Weights of a small transformer language model.
Size: 12 layers, width 576, 14 heads of 64, MLP 1536 SwiGLU, vocabulary 12477, 71.1M parameters.
Architecture: RMSNorm before each block, no biases in attention or MLP, untied embeddings.
Training: a variant of Adam for these matrices, 1078M tokens, 8225 steps.
MLP neurons of a small language model. Each row is named by its layer, matrix (down: output weights) and neuron, and shows model dimensions 432-559. Each number is 128 + 24 x the weight over its row's rms, rounded and kept within 0 to 255. Numbers have three digits each. A neuron's up and down rows have the sign that makes its largest values positive.
A block is one neuron, or neurons of one layer that tend to fire together. Before each block is what it responds to, as a language model described it from the Wikipedia text at the highest values.

Description: Blank-line breaks that end a table, list or paragraph just before a new == heading, e.g. after a table row's final |; also breaks between table rows.
L5.down123:134079162138121080148122100085140166124175161143166125117115141129104121095120114111107092128140118169143115090110148148130135096152146184136128106087153108130150163141135122108108173126125120119143126120126142160113143153116126154140150067131144123089128138138138114087105120085106130054112123157114160081101115070145093121116085148113179108153087126151145114096124134115137104128083
L5.down341:160124122136123109134114111116134167138117135174137142080171110126119159075165079132113147127156166159126169094090139111132161106161125149122121146134093099139124145125157051124109115104103099146140117077118131115160157122108107122086099175128121120127119099091123131135094064101122102158101133120157141141159116129137153131105105105124125105097107136154158141106088124156128117155096
L5.down510:151146130155117147131108105152121119152104129138119140152145138126101095129097120182114170135093076116130100136187139099118152123148138127111118119113130114140154154133133127133138128164081132102163090108134114118092092122150128120123116137121115060111134141131116127149170127103125117129158174116103146116121106089133147135107104101170148104100146135099141153099145136139147108124133
L5.down540:125091127137122111174073095118102140126187113110143155135111119127125134123195124162135104105104133130133115120157105154119143128100139153083120110120146190150137113135119116129103126105100092123142104178134129120159110128149155151139131175136129135132110145125114104124151121107139109166109132121141120150115132098128152131123092038145165116163105106108113126130144136157145095127079
L5.down604:117131151122160145146128102164039092122149157163112144131077162112101159113097121146153085140126096145116117105148145151123086136127148147147132157124118111122117133128122119160163153163108158107133135114114105153100109124204154144145163139150177108116114126101132121101186116151164126208129175134114124151153092142129120122129149124117152136076138129165109145126115074148196129102141
L5.down1265:105139130138174122157136114106132174137109132120121140098161143111156168138157092128125115151092063129081134128151146152121113136130155147108114123108129160150142133130132118091110107101139107118127141119130175103122125147124166134087115141147100100143146129145118133145146130074131150118124198128130100124139107123155113127132096094126151130104089128129142151119167123150131086140124
L5.down1345:142095138084086118137169125124082119149114104139110108133181084151153160147133133115120126134117138114161177152088088161166126128134130104135146135122132149157144127119087098131130092097114131104085111098122129124136099151132151136119151127126130111124092133119124115102110096140132108255138147058125135122125103131141139137148106140144143100107070104110118151159132143112128156130089
L5.down1349:131168173094119139144130127100144126153155122099127139111134122158138142145110093112112124124098153120110143144111129102134100116154104138140085143088140113139130112106126104079152136136115120175124116105157149129106142123129108164145115108151161142127109136149146125193116132107114138255119125128134104129101126168132119122097136115115100106110128140158132139129136099097111138146118

Description: The word or word piece completing a multi-part proper name, especially sports teams (Torquay United, Scarborough, Mets), also places like Aosta Valley and foreign-name fragments.
L7.down153:128138141130120147120122127132129118141111088144174121098140109158141145165125182125177120133127139085117145160109148115156075157095128134137146111167154100162140105145087135146154119136127104082117132119130111145131117143128147135098122141089166143119135160107107080098129167133110095133144135151108157155108078111109129150146160133112185111123108138122073101148081149118119146109134
L7.down627:168179130137109151111119103075141135107144108111134114129157103146154090138145122137141107132145155106118142149120143114106158127114139119158169126159107096152105079099120144126130151161146153108081158128146104112106105094120140135130141100125158161138125124142098128154140136159115139156089135108152153123125131156101169132120117169125071119146102205159134127174141139107067116114117
L7.down877:117134144065163105108073109120175140100096122150141115096145101142105128140147151141131111135127091122117121180096122136100105120171130106167171103183138123151126123138186094105144110147108124115154119101117135139159143124150157108091157116138130135110179121153134131104089129143151090119143135146089099167135130141106132158127176136127084109154104101093137094101113154134125134098133
L7.down902:100130137097113122104107187167145125162079183074147157133115107106127154111117101103162114098148096120134137039132138143173118138136115084113128084114126128131129102076116136120146133113065142096136107119159104126170156143141093114117129138127116110130113142113113112110146103101106132158144123140143105134140097086122184103072116108112144170136147112113152144130130112158142163120140

Description: Nouns or word-final pieces naming a group or class of people, often before of/in/from, such as Group, team, players, festivalgoers, graduates.
L5.down234:126149137112169148172099156178135095150099129121157100121105161133144120129090111092088118143151115137167198127143132098113114156123136134116139138140146160132147169192081111090145141108098106164159089163153150108144098133131117092097106148122098104092138151135130112129131116109085130081130136091106140129134127148131088106096150125142123101137155117172148116105125098122125143099107
L5.down674:123133114125116100153141141167095078150141114107122151147136125115133163105090099099141142086151112124111130141149116114125096137111154136137083143162110160109133130136135137113100128110169126122110125129120126118108112166141087159130122148171148109154107112162170134097092120128111119165130139144143061106149149132110093134116107140103123107138187101146126116155109124123133122128156
L5.down787:157115149105139123139157153124136133145125109082082142104136148166112143079111132129114116150119120160113159100148181133154126117147162107105165130134115125160097162137152182175101092145188125134160133113132107152141121122173132168100111145134157157120149111121147144147166108139120092209126146103140109126135120132128174125134131160135103133141117153161110123157144162144102118156140
L5.down1007:138125128145140126109131161139132154147133153139180157093155109117133141103093133138126158124128099102176128095112142088142150136144116124089127133145119144150144138113137126129110147117080133177124127159164099164140110136164144156121130142143135136113122140140148123139145086119132142107128118116130130129116124165102145175137167137154116118085171127119149109178114118138171119138104
L5.down1170:143126121128093065143150156138137112191144149149110112108138087151118142136149090168100119129111117147182144149117144130106115114127142150135117134140116120148171118133128116131137150139160108097078164139125152133135112188110131128148097172132123147152121115108169120129136141103126121235174170115108098116112130115103144097137164141130144149135162100107151108114114100099149157129148
L5.down1219:159182152108110152153144146139099155103118158123108140128080182147127100150163110102092086127133134139104136142155147125100096138123114129118145111120159094128120096126112162094132145103130111144144114118158115127140107153120056103149167136113147130120112106140159135120164117182107129202090145085106071103135104130140157127156099096135140088159159163121143140131139125148157111157126
L5.down1223:150085121151140106143177121128093157154159153104090139112134137101134122157124154123117129134124176117181117158154132117126141150145131144103152109116121104118124117142142113137140136131146120136119166145080096198132076130133129090159144107134129154111150145127102149163159143148130125154158139123096116094141130068085087106140139135136078125165108134119138115153126117085132137132169
L5.down1515:155127115133115137150117159132152118117128138131095095115144115103117084091075123137104118134135135175127133162108122153099111142095139116143129148089132089119127121138121136131123138124136104136129144152133148177162122163102108122168087126085096104160136137089101106082120137112149144126184157102121143129128111089108145152174142167140136098140099131144099138143119097141144084124114

Description: Final word-piece completing a place or football-club name, mostly in sports tables and squad lists (Doncast-er, Black-pool, Shang-hai); occasionally endings of other words (wat-ers, bund-led).
L6.down1329:160118148098171129100161144137080137106112082124139133100113137150142114068090137166092123115164122095110167125080116103121149100132150128104144112117135143130122155134123097138120115142106138156124099102125158138066111166133118127097148130122125108118121134151110122173141101139117098159155077135106135148158133155145078121107119113169120099126125151095105140129118098122120110127100
L6.down1485:107076114111175165118102134121106124097133121144150109120081124099120155150102162118147156112152132155111142147142157119164129109111142142158066134121141124139148145161098109086162138127109173110125070136088132138136060104123103081110148125105086116119153150165147195166127148154077149116118147128143101157096176104128121123170137083150104145103111132135129147132148131107106129102125

Description: Place-name tokens or their last word pieces naming a sports team or club in sports articles, e.g. Solihull, Leeds, Vancouver, Portsmouth, Oakland.
L5.down205:110112161101118193149116141092106098126134107110128140100124128142127174103107111089128148094149116104145103152131142159132091129112154123094144133116119107145136116153134161164116125110090115128153130127177105094145116129140113078183171156148122159139146128121112136118108146152100105066140145160114159079159108173114116155108160125097161115169133097163071107164166134143101131145134
L5.down520:131096125113127103100135167132176112097119110151129134079144139093171160169119102149104156110108106129141125130134087131092137120124153097123096122168109111131143164136151158136113064135141159113125112188137103119128131154164140131088145138142108176122077077117079127110139119157117148153093098136119142116106103084129105138129161127140081133128129124122109124135137109137121115174152
L5.down608:128149126119094127105127153104112121109096086097154143142104147158102112056132134095128120141181123178165133120125126151113103114178149155095146172084093120133137148120165149094102180106171129116160085094154139141156073149119080114122141149117124134139128115118118180132117154183125115102129105160119112175125166095091152137137105135134128131187148106101127088147131088166188105196126
L5.down733:139164157159126127125057145116117140164140152091106138114138129148106121100140144095138136170106144118108161108119131115175106152108131121132111124087128176142108130096148134113122115108157134113129104149158133159133115097157120123148094121164120121142138120124122094090105135114148145100129186159150162141131120116121164147127135148119154113128131152150128120120101088144120101112119
L5.down815:114150134126146083097137132127168129097111179187093168122125145118151149128165134143090143107109160098134197133128094145071152121101124113142140158116107146138117157155157108139138108154091130129120107122129131126136155102152147097088136124148124159124084108111181160164130140132135132144071139160141162132143128127134120144132110104122099124132104080144149162136120130114151063117122
L5.down1010:144112140123107077131122142113137117142128136100132099125097106117138139176099105131152130142115125129119135082120137105096171133080059146158138124115124125132126080181096104143133119125130154170145112146127141137142089128133114132103142117206136124109095120140115163130138150073144138134112109122117128107138141113156137115125107087153061119138130143170114117111157171168142107155192
L5.down1050:098123138096137136098156110105131147122158090117131134121153131123128128106147125121147116147116165145160137140101088153120121153157129133146164126147127140122142136137144117163135110189118150124120143100159110115103151140120132074161170121132159182129134084126074139096139133111120124221151146139125166136112160103128141107172140134154118110097106109146156133148157157131097099112134
L5.down1332:138167145107149099125124138100128107134138076100181137102080131101088123136111082112140143069141142092097147164143124118149145113134139117149193101169145099108133127129158180162107122166161134143159131098102157136089114120167116109121173127141104141092155155113183129109130136133106174124146151136113106133109105145130164158138128144127091091102090087154118143120137139134154137158171

Description: Word-piece ends of personal first names, just before the surname, mostly in lists and results tables: T|y Griffin, Y|ury, Alek|sey, Rob|bie.
L7.down272:136109097123181081097125153135097166121118128165116155102114130103119145130114108096151148077135151112124121104113176089123117133139121154120165146157109134111132149116105089157094158109108124143125063135140099134156168111083116147135125140127096067146106162153121101166128109140129132157125166084176160086129145133077155115109104162137168091153133137148137132104163148144093170136140
L7.down549:150144109120164107196104175141121158117114129121147186134137159141132169097157118121123141154150134117115092108126110135143113145129151103137113124100157102116120162132098140135127092099167123156134153179171162115172145110098121142169108097107133119123149128131113128147088158137118165144168106105154153148141123134177135127084107150131152119136139133149076094135083126120176138140139
L7.down736:136126138113123138096172147111072119137117141143101095111174108110143153137137158168145116103121174124157104153167116159151122150167126131168141186098088127132101122148198159117134124103100130154128064129134157135168128116099150101157110115139104146151125162106131147153179125109113156105132134103140160123150141128174110090140150142117174134164085148152114106106159131141152065135125
L7.down1287:115144148089132123129115121128111143151081113099134127138106153083131147126102165107105070104095132129128084127144099154092148126123149094186103158121130123101136091102133149166123123079135114096116154135136189144195119148107113104130123109133108144131135131137134132160147110071119126142151138127115116102132111156117151105109124153115080143109120119097127111111129107112151141074093

Description: Blank-line breaks ending a paragraph, table, or list right before a new section heading or block, e.g. ==History==, ==Certifications==, a table row.
L7.down90:175155126120092143146147126206109114115127135157126137125115138149102121131118125092148112139111116178120158143120110150100130101160112138132108129107114101134112133112105146141111122163177179147146116128093147127125136055141143163129123060174146142141122133165092138097138146096117156079155128108107133138148139097137140151131097141148124123113140094062065142114161133113099115182136
L7.down693:104120111149155104176114112136131145120161128135113098163123106121163129138141147103127133127110140143161154143135156123167139097112123106187118107124101147100129094115126154148126123161138135098151119102139125106148079128103127160129080102129137110125114106130114133152126085089084108255137117134145106108108094140142142144157184117133094120141103139125133142148133134119073134109135
L7.down1105:141125137150141112152134134118150097119140137075136143110087093166109148128176143090135111139180185131144160101159099143111138095133129092161134096101148079166119149139145090125133099128128116162148075103167124118133131129084122161152127115153131132165132143101167127095117080171118114205159114156143119154154128161154093105107122133093141121128133119162116148078121127125130144094137
L7.down1481:165174111109130162161115114138121149129128132112120120112155073117117164112168102141146153093145119098125186171122144119119162135112121104108126114108121142165112124121098128137121121129134136093136101167120108165145084135113112126134110103129140102167145144119124114142116091125130107252134103082147128153149117095105135168125114116135138131115130122089102152109132170150106160143152

Description: Final word piece that completes a split word, mostly given names before a surname in tables and lists, such as Judi-th, D-ana, Brend-a, Cind-y; also Son-ata, Communic-ation.
L5.down116:089134130135150154154133086134164134146146119101149133114131116128123146133122137126145130132125084106138131102177114156123097153118151149125143134164137135122140147136160149149128144148101170078131156112117153142145124155088137088160092154115102101159140102103111126145158143109106141239094112120124188097124116128125081117108126128149137133096138116130080094083123122139145144100094
L5.down407:154134097117133144122098069166107156147127108128144128130122156114101118132152133131162090171087093154153095160192097167118122127112103159140139177152078144164162120120112147140131116133135128139098140140134091105140132143132151133139102161114126102110150091131115151158161095130123144198183165113135098097107125145122150068157130105208110133130143068148087096131116116134138129128066
L5.down442:108108134076150129160102092102111112125099097118157146150085133127122160106113135122127137161139089164141143158170138185125133158124138152115146149120162124153132174105139099139096119109147158155110132120142122141146155133106135125152142162127096060126104123140071133113176141095118157211162108137092132109095086113113110118098109165110089130135111118107081116112142143169137140112142
L5.down587:129134099101101150144156082169134123134171154153107134138124097111127118135146136149140141134087132122180144120139146160127105121093126155149109090133127111144114156157127135108121128110147153166135121167109130134186070124148107129144099101130116116095109119059125156112135141089077181255099139145125120137149113141139146168131146145141103139092145125130112132124120092089155140103122
L5.down588:099123127138124128143150136130154119124132137086135131124108095109098125125133120048146149111102154139184130147114170123093114155158119093148150133181132165141099114093139082133111096142147125130128114160127130120132108146135060145162105137114182094129139141149122172127127103193120139220087097155126114119136134093105165134124137131119100155112121139120150148123134064094118129083106
L5.down721:134122132117117132116144161130085111116069094129154138150138136098133141128101114137109110115125110138071120108135108130110141117098141094116118098166089102080134136120114087140159114123136159112111187138143128086130112103140165141115082139105117125143125089134086130060077130142110140244150146111116117115146132126126088128167095094116155178199137119122063133111178150128105172092098
L5.down753:131131120122154152134113103127091168118115164165157159158159109119105150169090185133127094139146116106124103118157102179105096117086123142153120140114136100119119128134128155182150121171159120116168140115145114146147131139127138127157103148136124097129109087148143124063114152136136143174190146125119167167148122110085126100128148101145123112106134104086101112139134088145167180087138
L5.down1026:118129090126145089126125153109115107127109118116122111130155154144151130139174125186084120125128129113143148112133118119154146163150137108095146149130132170122068093117116088130129181104110111122122125170131113162137128126112163125110111129123110113181145135124073134082138128180098100149116136114120114134133158179141085163138102122118111128156092148127150124111176184122116119159123

Description: Line breaks and sentence-ending spaces right after a completed sentence or table row, e.g. after "...victory." or "| 0 | 1 |"; also "home" in "home to".
L6.down862:128116123127115069146107131135119136175106112136149112161106140123130130105127099136123133128108118130118255111120133133137124151123124121119167151119125131141136132114152112139127140054131135136134141130136130130113127139144108111120128124144110131124113147113114121130125113130107126255142132156136155110128116111138133128099121112140148089137123094129102132111125112110124129149115
L6.down1026:155152114145111161101132162149139110154134126146136110097097119137113113154134122089095158136142134110171249109130112142143149061106137090132109141112136105144147095119134094149155149137110091114120147128133119180143132145152147138110117181143145137092120135101086128166156119140115117255147116068140116131110107085150143121161124138083120112111090141116084152143149111147134104118148

Description: The last digit piece of a multi-digit count or statistic, such as 49-2 assists, 6,54-5 in vote tables, 2,34-2 people, plus "of" after quantity words (much of, number of).
L7.down177:075130116123120060106114160120129111103157131100123186110104136131137118102140133121155144129101130125102132142118112117106167095117115131116182130191106133133121163094137139110140076149128160110137179144149140078102140122171128140123083127172149156129109138141095145103098112138138135198129140110109115124132112128120079079165164156094123174104092141107093147091141087147097125140113
L7.down748:191089099136105119116115119132129157102098142123144121115114125126076162099117147106100159126153112142149108116121089135129148101148153157151142139122150102103081147127100129121123107158123135150127131140124116124160134113122158121143105123132152140130149138137109143147092102127103150132121089118112083117114102132102133134150105104188113126157104149130178113101085105133148092118116
L7.down924:142123144147151126099172128128103144110137113117116101130145128152100116115144139129141125135151145146176129123113117136090158072094093108097133157142094149118091135161084091141123134109162137095148178118213129118144150133117134146117120101088120151157102143156116122125125147114151122105049122123110129128194164114129143169123145092155115120135147120114102124149152119163123142135109
L7.down1449:124130135122145164189155108138146103165139146098131140144136137138153105135111112170123101110137120151131160130155138132126126135132131112155132137137152105149074122149107133113116108113082130054132161122161111093145076148164142117167148130105093097071146133096127158131124145131123109166154122172145117097120168139122118143161122122128108199090132116114115106142133144163121137113113

Description: Closing digits of multi-digit or decimal numbers before units or table pipes (2,553 mm, 0.41 |), plus municipal words like Township, County, City, town.
L5.down13:175088084077116107130123156097160113091165107121126108095122115122123132158132179121144104103126106161125141129123112162101123111115120105093112118133088123091109151119122163147181140152165127111122140139118115139109104117114166129117148106127144115126135149136106123141137114142160159193088117153140127147119113106115124118129125180098147124133134119121137156131158106142108096129137
L5.down34:107160127132146083116123142119126111136138114117114099096164086125132135117059155073113148128121133138089106124096125121127117159124120082151128155116141138127123174135113100133078129119115136127127093106164183106084148137151157157135096120119145157162127105104136137154065094106096169182113134155114144121119132131132111156122126145074173145089124124161092162072108120158150148127146
L5.down134:068123125104160117103169109122127150188138118118128149095109117139139113164127141115126141154109122178112120138162134104105152145116165139145088153101107158153129086132128150130130135134134142115102102089135140122114109161157137098122133143116145132104151085072140155139155132108149166177108145133165112145150169141132110105146142126119094135123138157112125115098086125102144122118132
L5.down268:128125116124129118122126080062125123093126134104139104120162051116113157141156161134150145165146117124113085184122137113117121125108181149129093121102182086129112115152146134115127121150105113151111079143109160115118131179117173147094168120106130142128156117112110112122128111105096135153092104140090126128124132111082108115153141134140108136132145166154140115103153173134131112144139
L5.down397:161159122135154137126115150149151076155183132117095136110129144113159183114177117154094166105171076130107159093106120093145145125130122138175136173124093094104150138113097102151156142134142148162125096129131152113089139150136126147118117119127133125110136109155148128110103113129101149155101164154105134119137134140150123146134144101154134153109129117107112168186102108172136200147130
L5.down421:097152115131146148116172137147163142142154156125121145121138141123162131147133121136141127107152108100124198077121160126120098114145124116149114140130153116147122146079098149123152107119188152102139121153119154125153134172126149106137150123134154144155097138083122167122151141102139139242134115169145137117127187109127122143113113121132162147120145106128097149086129174152125173081118
L5.down425:125147111162128104144134083120105137123155128161150133118127127108134098157146149142147185153156171173117129140095068096145143111089175104145144096148146084140129143117138115096142116173117147074114106147132131118139094144116101144113132127107142152161135157102131150094152111111124129000120134152089104171131104133161130157161159079120128105137092142155135140117170158111138111112104
L5.down814:164207117142118131100141130143183108165142121141126139132152154099108100137102139109152120127149090106124105117126161073141139137136102153140116130117104134108113147083164121109115178147123129112140094172121185138153129121138131116137127118107184117134108125163132160098112133121123085167144158150148132134103145178168142122103148120134140151093124106155115155148178113120117124131118

Description: Final word pieces that complete nouns for people or groups, often plural agent suffixes: view-ers, profession-als, every-one, bandm-ates, pain-ters.
L7.down68:144132057127135156063079126111157168103131186104129123118145122134172161125140103090169118121106141148181160118096131158083128165114090149111136137124123140120136168161170154142111108099119109130107136158163163134155141121118143152105123124136103105111135124153141196139107145138122143133141131136130148119075122119111149158114144133119149113089192107136122140130097128102143146143115
L7.down852:110110128120104120110140125118069145152132159130146116148145143120146137137086129186162106098118126129163115163124123128089074116110146166161149082113118141109149167133108140110091132108177140106136161129119136126163130133129126179133108138162157135141131097155105137131127163141137106135144153130112119121115163137107133069128122155121141134120182132097107101127134122181153132131161
L7.down903:135158120147126124109110148115124147161091120136098107173142130104072162111119119107163069121132136162138121124121128146103088136116090121091120100104132132134144119122108113119113141139160124153114095129142139118147142132133146114182125123131126124127121142141115079114104138131115107177184176113124133154076105127046133172094180140117098159127137129127098118117122134147140121100113
L7.down1340:133130121207107149099154114142110116143108133144131107140130085129139156139102127141119146169099100127135164141126118151133125145125128157149113102117129104149121133105135141099098124134116170093152102125100152119151165084134154155150093100139124146162100122129104150141111154136104198201131087134090117148094133144126120100153152108131075117133112060113135115103133112147132171150186

Description: Final piece of a given name before a surname, such as Elisab-eth, Luc-y, Jess-ica, and some inner words of multiword names like West Ham.
L6.down653:088139133145130154117133126137155116118134135134124182160157139116091121124100149104134092142118081133162074131181101208101127102127144124153114176111154110160153147084131162095116114100134142119157137136115115154155136155118123121146083112137131118090115105095125123121158170128109166186169135127119108126114103167129151144142119150136098141119138093166077090065104096138128143086116
L6.down747:124127125110067136131150100119167144132143120086151152167148160137130160128133182172138140119129084095133062142107113123104161144125133108152128151101145139156139103114159100165110142116165076102119093136122122099091140130121139118142130081136163162077101099119093114121135133141120136146150139151100115125172123129078116129171178129111082113127128110072144118179129122101095104119117

Description: Main verbs naming what the subject does, often light or activity verbs like doing, did, performed, played, and word-final verb pieces such as -ating, -led.
L7.down107:147139129110147170110081133181112132125100118158109173107125143121091140053125140172138135124119118157128160124115110109139129112104132100127135158146108139171103111114090167115153094117115121112185127097115128138160155111116152159124115123133108103087169138152125139164094126132132113230137102128162115148096098082111142131160127123169165113091167146085117150154110080101140138110116
L7.down165:153117151103112114112165138086138143105102179175150136162119109110113135085144118118157069143159125138125106092106110142142164099144162063124151135103096092078136150119153155121149098137123141133124157129116108109136098136155119141125127160114118101120109083104109166151136115093118132143113162176123121082199128146182149148105102148082109140118151143106126136152091118111132087139082
L7.down452:191141132124106149156163124170085154108149167113140114152104137116164137121131109139119129128131122142062151092071114143102150109126141127123143146128140132115134120148102117098093105070099140140132117133122136142168124140126130124151128120104136098121101104114097084132111117152110135165116122121100162089135126105124149123146139136136132144129081143116183146133089145124110121134143
L7.down473:124134128143130153129130113142110114121170112141085117136126119113150163133115096110123170099146146123141221115095092161102142101124130154146173106141104130153144115105103083122147135130136117113163122117154183183148113130126102138149153123140113132119142124166087132089130109113124156185156114120128111112108104138141124118183150152115137112113145143118128173132130129122103145113113

Description: Word-final pieces of verbs and agent nouns that expect an object or preposition next, e.g. particip-ating in, challeng-ed Haggin, tal-ent for, produced by.
L5.down60:136117146177156075102144126165114124184149172135135131133178137131115084156162136184153110159124132142145138118075096112157128115139163107114107145130147156133134132157095158145115128109101173097108119126095117119089074122148125128110154125128117176170098127131116131069126105153151150036113159106095077145125126149114126131105076162109107122115118094121149121121134115105136111137176
L5.down265:141133142117149131163107111136149101093133116134122119113139142111142112131098119101116127138148152141150169175144107121166055128100132178143138137089122153107150108127132126114140121121113186109151165161096161101107045096119114128134112121128157121113156145141080184102162132130135164209150125142145076110124129153116143132129108153101109135146136106090145121097116097108135136141135
L5.down324:145079147094125135188134128121095139132149139152079095154136108150142118115127142121175154108146132133140168106081132168149145155101141132141118104138124143080126147153136096110144113146113163099138121107130155051144149089175105178132094097128122109132132178153116145108126101151159167218151124126132131116133130159147149166098109134143146112069146053107116165129120115081140152123111
L5.down388:112127173123093131122110161125129108133124160145130130126134105151115171119097129120109111088102130117106097140167122160104114134182142138137124140184124112115089157157117129123121114140120117167154119149138086124105126164158088135077144164123174133079127117102104173140117136145105168178138106135197095120182110152165154139150112139154132100153105116180099121094121118104129131109185
L5.down412:092137102142138142116190107107125140174148087104148134095144145152133154139122109135135121125101166152132107159137149074065105097112138144146133115171107156171149098127097154132140141148113111135126171152123119109122158107129155172174120136114131130121116154124151112133127127136123131244134151137119098119115084138144127147137164114152130175128161182139143121164149144135156162143124
L5.down754:118152134130157174147125140112166097158134121068141123132150105110165128176101157115119141159131141096094181166117133157121135093174173098135117127119128137109134102089147131085104146170168105108112138117073138147104172149128086159162117141142146147149158161128151111105164146107175123184146164146100109116141153102085149132136120185136129088154137136166138139096106130127103163149118
L5.down996:150111126125117105192093123101090155132127113151168137139135126120109100181130148137125152181159117129117119120154087143120173058134102139199113136088130149130115129108166124133103117145173111144110117160105142128084157099102152191118102196092086145112122111163156113120110121120132146109132119102176104123121120137135099091093137129173144117066116115180136168126128129156135131108133
L5.down1418:133103111170160119152126140136114139142127134121143107127111145143108162122147202172130105128157115118139148124138129118148116096111115128140149141166184139150112174161136181136148110159145132118169148123084124206113110137162137129165146149098128163132112137107084139102128142190102125185141133140142095133153109137133145146111124138134148124145145123168090156092143111107142103097161

Description: Final word pieces completing a verb (often transitive, just before its object), like hel-ps, conv-ince, en-able, requ-iring, with some nouns and adjectives.
L6.down1006:151142135123126119138173148106131103127113137144148105138121117165108150117104135150117171122163124086107162167107138138140125131168160071112151131113147149119138087101168108151125098071129138128092102116144141122139145119138096117109131163139132113113131113109116124167172099122152123171169097133091122106126111112154113136109137118138110136143087178121090110124093125086134134178111
L6.down1394:115118095153122120173157160105151140089160165140147149106136079151121136122099169141112086149115152143104147137117142168107110120118161110122166169127126133163105134134158119124092187153140145106130153145127129139136132117115090128133138149134114110111135169110093147183176111130127135243144149122106122132118093117167131162150137130098174143112099096100137108111106144141131145116141